config = dict(
    num_hidden_layers=15,
    hidden_size=768,
    num_attention_heads=12,
    num_key_value_heads=12,
    head_dim=64,
    intermediate_size=3072,
    vocab_size=9550,
    hidden_act='squared_relu',
    norm='rmsnorm',
    norm_place='pre',
    norm_eps=1e-06,
    positions='rope',
    rope_theta=10000.0,
    rope_fraction=0.5,
    qk_norm=False,
    attn_scale=0.125,
    bias='none',
    tie_word_embeddings=False,
    parallel_block=False,
    init='uniform',
    init_std_qkv=0.0176,
    init_std_o=0.00321,
    init_std_up=0.0176,
    init_std_down=0.0016,
    init_mimetic=0.7,
    optimizer='muon_variant',
    learning_rate=0.00129,
    lr_mult_up=0.84,
    lr_mult_down=2.0,
    beta1=0.93,
    lr_head=0.00342,
    warmup_steps=200,
    schedule='wsd',
    decay_fraction=0.887,
    decay_shape='linear',
    final_lr_fraction=0.0,
    batch_tokens=131072,
    max_seq_len=2048,
    doc_mask=True,
    z_loss=1e-05,
    train_tokens=908300000,
    max_steps=6930,
    dataset='wikipedia_en',
)
MLP neurons of a small language model. Each row is named by its layer, matrix (up: input weights) and neuron, and shows model dimensions 32-95. Each number is 50 + 12 x the weight over its row's rms, rounded and kept within 0 to 99.
After each neuron's rows, "fires on" lists the tokens most often at its 100 highest values on Wikipedia text that the model never trained on.

L12.up1923:49 41 50 42 66 30 41 37 29 53 54 48 50 49 51 37 37 55 58 58 53 36 49 42 38 47 50 50 44 49 49 64 64 60 63 43 61 55 66 50 67 47 32 43 47 34 44 41 49 62 46 41 34 56 40 22 38 75 45 56 33 30 61 47
fires on: " ", ",", " of"

L12.up309:50 39 57 40 65 94 45 43 59 72 54 71 71 45 56 56 56 47 44 33 29 46 67 54 40 35 28 36 52 72 40 52 41 57 64 34 39 48 63 60 70 47 75 81 45 51 57 67 57 40 49 33 57 45 37 60 48 55 58 36 59 45 40 65
fires on: " ", ".", "2", "–"

L12.up2969:78 40 67 45 44 55 63 55 65 49 47 62 57 52 63 64 56 50 57 52 51 49 40 61 61 55 75 44 31 61 53 50 58 60 29 54 58 46 28 42 43 55 58 52 53 36 58 32 62 46 60 44 28 73 40 31 51 53 52 51 41 32 50 39
fires on: "\n", ")\n", ".\n", " O", " appeared"

L12.up2952:64 60 57 70 44 44 56 36 66 41 51 54 48 46 14 55 56 60 44 52 31 39 52 36 59 70 46 61 38 53 24 39 45 42 41 45 34 59 24 40 47 58 39 85 45 48 39 68 59 48 56 45 64 41 71 57 52 54 67 38 54 59 65 62
fires on: " De", "A", " (", " Be", "-A", "'"

L12.up446:54 51 47 69 41 41 54 56 44 60 76 53 49 49 57 50 46 46 58 52 53 45 65 43 53 51 51 67 54 45 17 54 45 51 75 42 76 29 67 40 56 43 39 43 58 41 48 69 27 48 34 53 55 29 45 20 42 29 37 52 37 29 36 52
fires on: ".\n\n", "\n", " |\n", ".\n", " \"", " ("

L12.up2787:44 53 62 53 54 69 20 46 59 68 52 79 64 46 50 59 61 52 65 74 78 73 43 44 51 47 33 32 62 51 53 55 51 31 53 55 71 63 38 32 39 41 59 43 58 52 48 22 53 32 54 41 57 38 68 66 48 53 52 44 83 68 48 56
fires on: ")", "2", "3", "0"

L12.up382:53 36 50 58 53 56 35 44 42 37 54 56 62 62 56 53 39 58 44 44 47 47 68 45 69 58 58 54 21 57 37 50 51 20 45 49 12 36 47 33 36 31 43 54 51 57 43 50 45 37 54 42 56 50 64 60 68 58 56 68 68 50 67 55
fires on: " West", " a", "A", " en", "I", "-A"

L12.up1676:63 50 64 53 39 61 68 53 75 33 41 47 62 65 40 58 42 44 45 58 54 47 59 66 46 43 48 34 47 40 47 52 53 46 68 50 51 60 55 28 50 51 46 51 49 53 48 50 57 51 62 43 62 41 44 40 35 35 49 47 39 68 52 49
fires on: " ", " −", "1", "2"

L12.up547:77 55 49 25 56 39 51 57 55 40 56 79 37 53 59 44 55 59 58 55 63 49 48 48 47 57 36 16 42 56 59 63 39 57 41 67 56 58 45 57 55 70 42 47 41 65 68 12 44 56 32 80 40 61 35 46 52 58 54 60 44 44 38 40
fires on: " ", "–", " more", " st", " (", "."

L12.up2579:53 58 59 32 51 54 59 77 46 30 48 56 54 71 40 38 43 41 68 62 96 53 54 40 65 33 54 45 62 90 54 53 70 60 58 60 38 53 55 58 38 49 58 61 35 44 54 49 41 46 53 47 49 47 68 48 56 59 52 58 21 46 28 72
fires on: " |\n", " |", " (", ",", " ", "),"

L12.up452:62 43 40 56 51 58 48 67 72 25 61 32 54 29 12 36 50 61 22 69 48 43 30 23 48 30 40 60 55 54 47 43 42 43 61 41 71 50 68 40 34 49 48 31 46 51 52 78 58 53 59 23 71 65 36 48 48 39 53 54 36 35 40 47
fires on: " ", " \"", " K", " E", " B", "–"

L12.up836:65 68 42 52 36 36 60 55 54 60 23 49 46 25 45 43 42 52 55 39 39 40 47 53 44 37 56 42 52 35 57 52 76 45 59 45 67 32 60 42 33 47 50 69 54 27 62 42 41 38 45 61 69 38 68 77 35 49 56 44 57 68 36 57
fires on: " ", "0", "9", "1", " ("

L12.up2148:20 34 53 56 33 66 51 54 47 45 64 36 50 38 47 56 58 52 45 48 58 33 45 38 42 39 34 58 38 57 25 42 51 72 47 46 58 42 52 29 82 41 55 67 65 52 73 50 47 34 50 49 56 57 37 42 40 29 33 59 81 49 39 42
fires on: " ", ".\n\n", " ("

L12.up1301:61 15 53 54 66 62 49 66 42 63 69 49 41 47 16 55 29 73 75 33 52 31 51 59 30 54 47 58 47 50 38 38 53 65 61 63 40 61 56 77 67 53 50 61 66 51 63 27 52 38 62 34 45 38 35 41 41 36 32 32 51 52 40 61
fires on: " ", "1", "3", " +", "2", "9"

L12.up1416:46 48 51 34 53 78 16 60 43 37 37 58 37 49 46 57 49 63 39 63 25 34 51 54 68 49 41 63 37 37 66 49 44 61 51 50 44 50 45 33 44 85 53 58 39 74 46 56 53 47 49 52 61 56 56 33 65 36 43 66 38 62 80 63
fires on: " the", " played", " at", " At", "1"

L12.up642:65 59 50 44 47 60 63 51 50 48 40 73 55 41 48 30 46 33 50 40 50 53 52 60 35 52 78 40 33 64 48 42 73 74 70 57 61 51 60 74 33 64 42 43 58 48 64 60 60 51 86 26 59 48 71 76 35 58 59 34 49 60 47 40
fires on: "1", "9", "–"

L12.up1413:52 67 44 73 63 57 39 57 45 47 48 64 48 54 46 59 43 76 62 83 73 53 56 53 61 46 53 46 49 36 69 68 49 69 67 59 50 37 51 51 47 61 47 49 47 66 70 55 46 70 55 35 34 34 58 39 28 59 45 59 36 44 48 61
fires on: " the", " in", " ", "In", " a", " In"

L12.up1698:66 69 46 34 67 44 51 50 59 54 55 52 37 57 12 45 86 48 51 38 41 45 45 57 40 66 47 45 41 38 49 56 33 63 38 40 58 60 63 54 40 63 50 69 44 44 49 56 36 53 49 54 53 62 47 37 57 56 29 69 60 37 51 32
fires on: " ", "9", "1", "2", "."

L12.up493:37 39 77 34 52 49 67 69 55 32 49 46 55 47 73 54 40 48 50 54 44 62 54 57 50 49 40 48 47 58 56 33 57 54 51 49 47 80 52 21 55 26 57 55 59 38 69 60 35 36 58 39 45 40 39 43 41 61 45 42 46 51 35 75
fires on: " un", " with", " and", " Un"

L12.up2675:52 54 67 40 40 59 61 49 46 33 44 66 52 36 67 51 39 52 50 41 44 43 52 42 46 47 53 69 50 58 55 63 48 68 69 71 57 38 43 50 32 63 53 47 46 29 74 47 58 46 68 36 48 42 51 63 60 57 27 58 68 58 39 75
fires on: " |\n", " ", "1"

L12.up2127:48 54 30 52 57 30 51 33 40 46 64 72 49 67 64 62 26 45 70 49 49 60 35 48 72 61 46 57 29 53 50 45 54 39 49 41 44 53 47 58 75 61 40 41 38 32 65 53 34 45 60 33 61 46 54 60 42 61 57 58 49 53 42 31
fires on: "9", "1", "8", " Roman"

L12.up756:41 48 41 52 41 36 31 68 61 23 51 40 66 50 60 48 52 51 43 45 44 29 43 40 25 37 51 63 43 77 57 40 53 40 46 55 43 38 57 47 35 35 59 52 63 33 65 23 57 34 52 25 25 31 59 50 44 39 43 18 57 82 29 48
fires on: "0", " M", " ", "1", "."

L12.up298:45 49 51 53 46 48 50 38 40 45 40 40 52 45 25 57 59 68 45 61 53 49 46 60 62 45 47 40 51 43 39 46 41 58 59 38 48 40 43 58 36 65 55 37 64 47 57 55 35 50 58 48 61 47 35 49 47 64 59 62 31 38 51 48
fires on: " the", " a", " an", "-", " s"

L12.up2401:50 62 40 47 60 36 45 50 48 40 49 54 62 56 76 48 42 55 43 61 75 41 58 45 49 62 56 53 54 62 51 60 72 58 58 64 54 57 73 68 27 28 47 44 49 33 57 41 23 45 46 34 45 52 62 40 58 27 36 34 36 41 68 51
fires on: ",", "born", "),"

L12.up51:52 62 51 83 64 40 72 51 48 20 53 32 36 47 36 44 54 54 44 32 50 30 59 59 41 41 43 55 56 58 34 45 57 48 48 44 64 52 60 55 64 58 41 56 56 71 62 53 41 49 72 37 24 45 51 61 48 44 51 61 25 42 66 41
fires on: "\n", "1", "2", "\"\n", ".\n", "8"

L12.up2974:50 48 57 56 59 57 53 43 68 58 39 68 22 51 57 55 32 48 70 35 52 51 32 57 43 12 28 42 50 55 29 40 53 42 77 57 59 41 50 34 48 59 51 56 60 49 55 55 55 45 40 34 36 51 64 51 30 60 48 32 62 74 49 57
fires on: "0", " the", "2", "4", " and", "-"

L12.up2266:55 45 41 61 42 55 59 38 48 36 44 50 50 80 37 48 42 76 52 35 60 40 52 34 51 57 36 50 58 47 55 48 74 38 62 35 54 54 71 45 30 33 45 45 62 56 58 52 52 53 55 44 48 49 51 48 51 51 44 60 47 36 53 30
fires on: "1", "9", " ", "8", "0", "–"

L12.up646:73 41 35 64 40 60 48 59 70 34 50 63 77 33 55 49 43 67 58 57 40 51 62 65 67 48 37 66 60 35 58 59 54 45 48 44 57 40 55 55 45 58 44 52 48 43 28 64 58 38 42 63 24 81 29 46 49 58 43 47 56 52 29 48
fires on: " \"", ":", ".\n\n", ":\n\n"

L12.up2346:60 67 49 60 54 58 63 61 54 41 51 52 55 28 38 58 39 60 53 57 52 31 50 58 52 57 53 42 39 38 62 64 35 43 54 43 54 44 22 23 63 70 52 54 31 41 44 64 67 57 62 44 45 54 47 37 55 59 42 41 41 59 61 51
fires on: " ", "1", " Congress"

L12.up2316:70 69 65 47 37 26 44 50 52 52 48 33 41 27 22 34 46 35 32 62 35 48 40 41 50 47 48 48 43 68 42 76 53 67 48 38 46 30 44 54 51 71 63 40 60 48 62 32 43 47 41 63 70 50 65 59 51 50 54 54 52 67 40 30
fires on: " ", ".", "1"

L12.up2411:50 56 59 58 48 65 67 47 60 53 47 42 45 40 19 67 63 40 37 83 60 25 62 56 41 38 32 31 37 55 59 67 31 51 55 48 51 43 54 50 64 52 51 41 59 45 37 59 50 34 45 50 50 54 61 46 44 64 62 44 65 44 46 51
fires on: " an", " \"", " a", " ", " ra", "s"

L12.up635:49 45 55 60 54 56 59 35 44 64 60 49 55 42 40 50 64 58 50 52 42 40 40 40 35 69 40 47 41 59 60 55 64 45 44 57 59 41 64 40 56 67 72 36 39 64 51 56 77 60 58 42 46 67 67 42 45 43 33 51 46 30 46 50
fires on: ".\n\n"

L12.up2616:51 49 41 51 71 30 53 50 54 51 29 17 56 44 47 53 61 44 54 41 47 55 38 52 59 37 55 35 36 57 31 50 49 52 54 20 59 52 49 49 50 60 50 49 60 40 50 69 61 54 40 42 49 45 52 40 41 42 56 53 42 58 51 80
fires on: "2", "–", "-", "0"

L12.up392:45 21 53 37 42 59 48 44 55 48 56 60 63 42 38 26 33 46 41 31 55 60 57 46 63 22 51 54 39 64 42 65 34 27 92 35 49 41 55 43 30 49 47 47 62 58 72 58 63 53 54 47 37 49 52 50 41 32 63 44 60 58 50 52
fires on: ",", " June", "3", " W"

L12.up644:64 54 32 71 61 38 48 67 38 67 38 55 67 63 58 37 41 61 57 42 56 53 37 43 64 42 40 58 30 72 47 61 65 45 79 31 22 50 34 51 62 48 43 34 64 39 50 63 54 47 63 32 54 51 47 38 58 73 71 47 42 70 43 55
fires on: "1", "2", "):"

L12.up492:73 60 66 43 64 51 38 57 36 37 45 55 46 24 59 38 61 68 61 46 46 73 17 33 22 48 45 53 24 87 55 48 46 37 62 29 67 52 49 63 69 69 70 59 52 47 48 70 51 36 39 58 50 51 64 44 47 46 52 70 90 42 40 61
fires on: " |", "\n", " on", " can", " "

L12.up398:57 55 52 39 55 57 54 59 43 49 40 41 45 50 52 39 57 38 46 47 67 87 30 63 49 53 55 48 55 56 40 49 42 39 54 36 67 49 41 38 70 24 48 59 47 58 59 52 55 30 39 59 40 57 57 36 36 56 50 45 37 52 45 51
fires on: " ", ".", " un"

L12.up2901:71 50 59 32 35 52 56 43 57 47 40 54 62 48 58 52 57 60 56 54 37 55 75 57 47 62 41 51 56 49 40 53 56 55 52 57 64 34 59 28 50 67 67 52 45 30 24 44 54 56 45 53 41 54 51 53 41 53 31 38 55 45 33 28
fires on: "0", " and", ".", ":", ",", " \""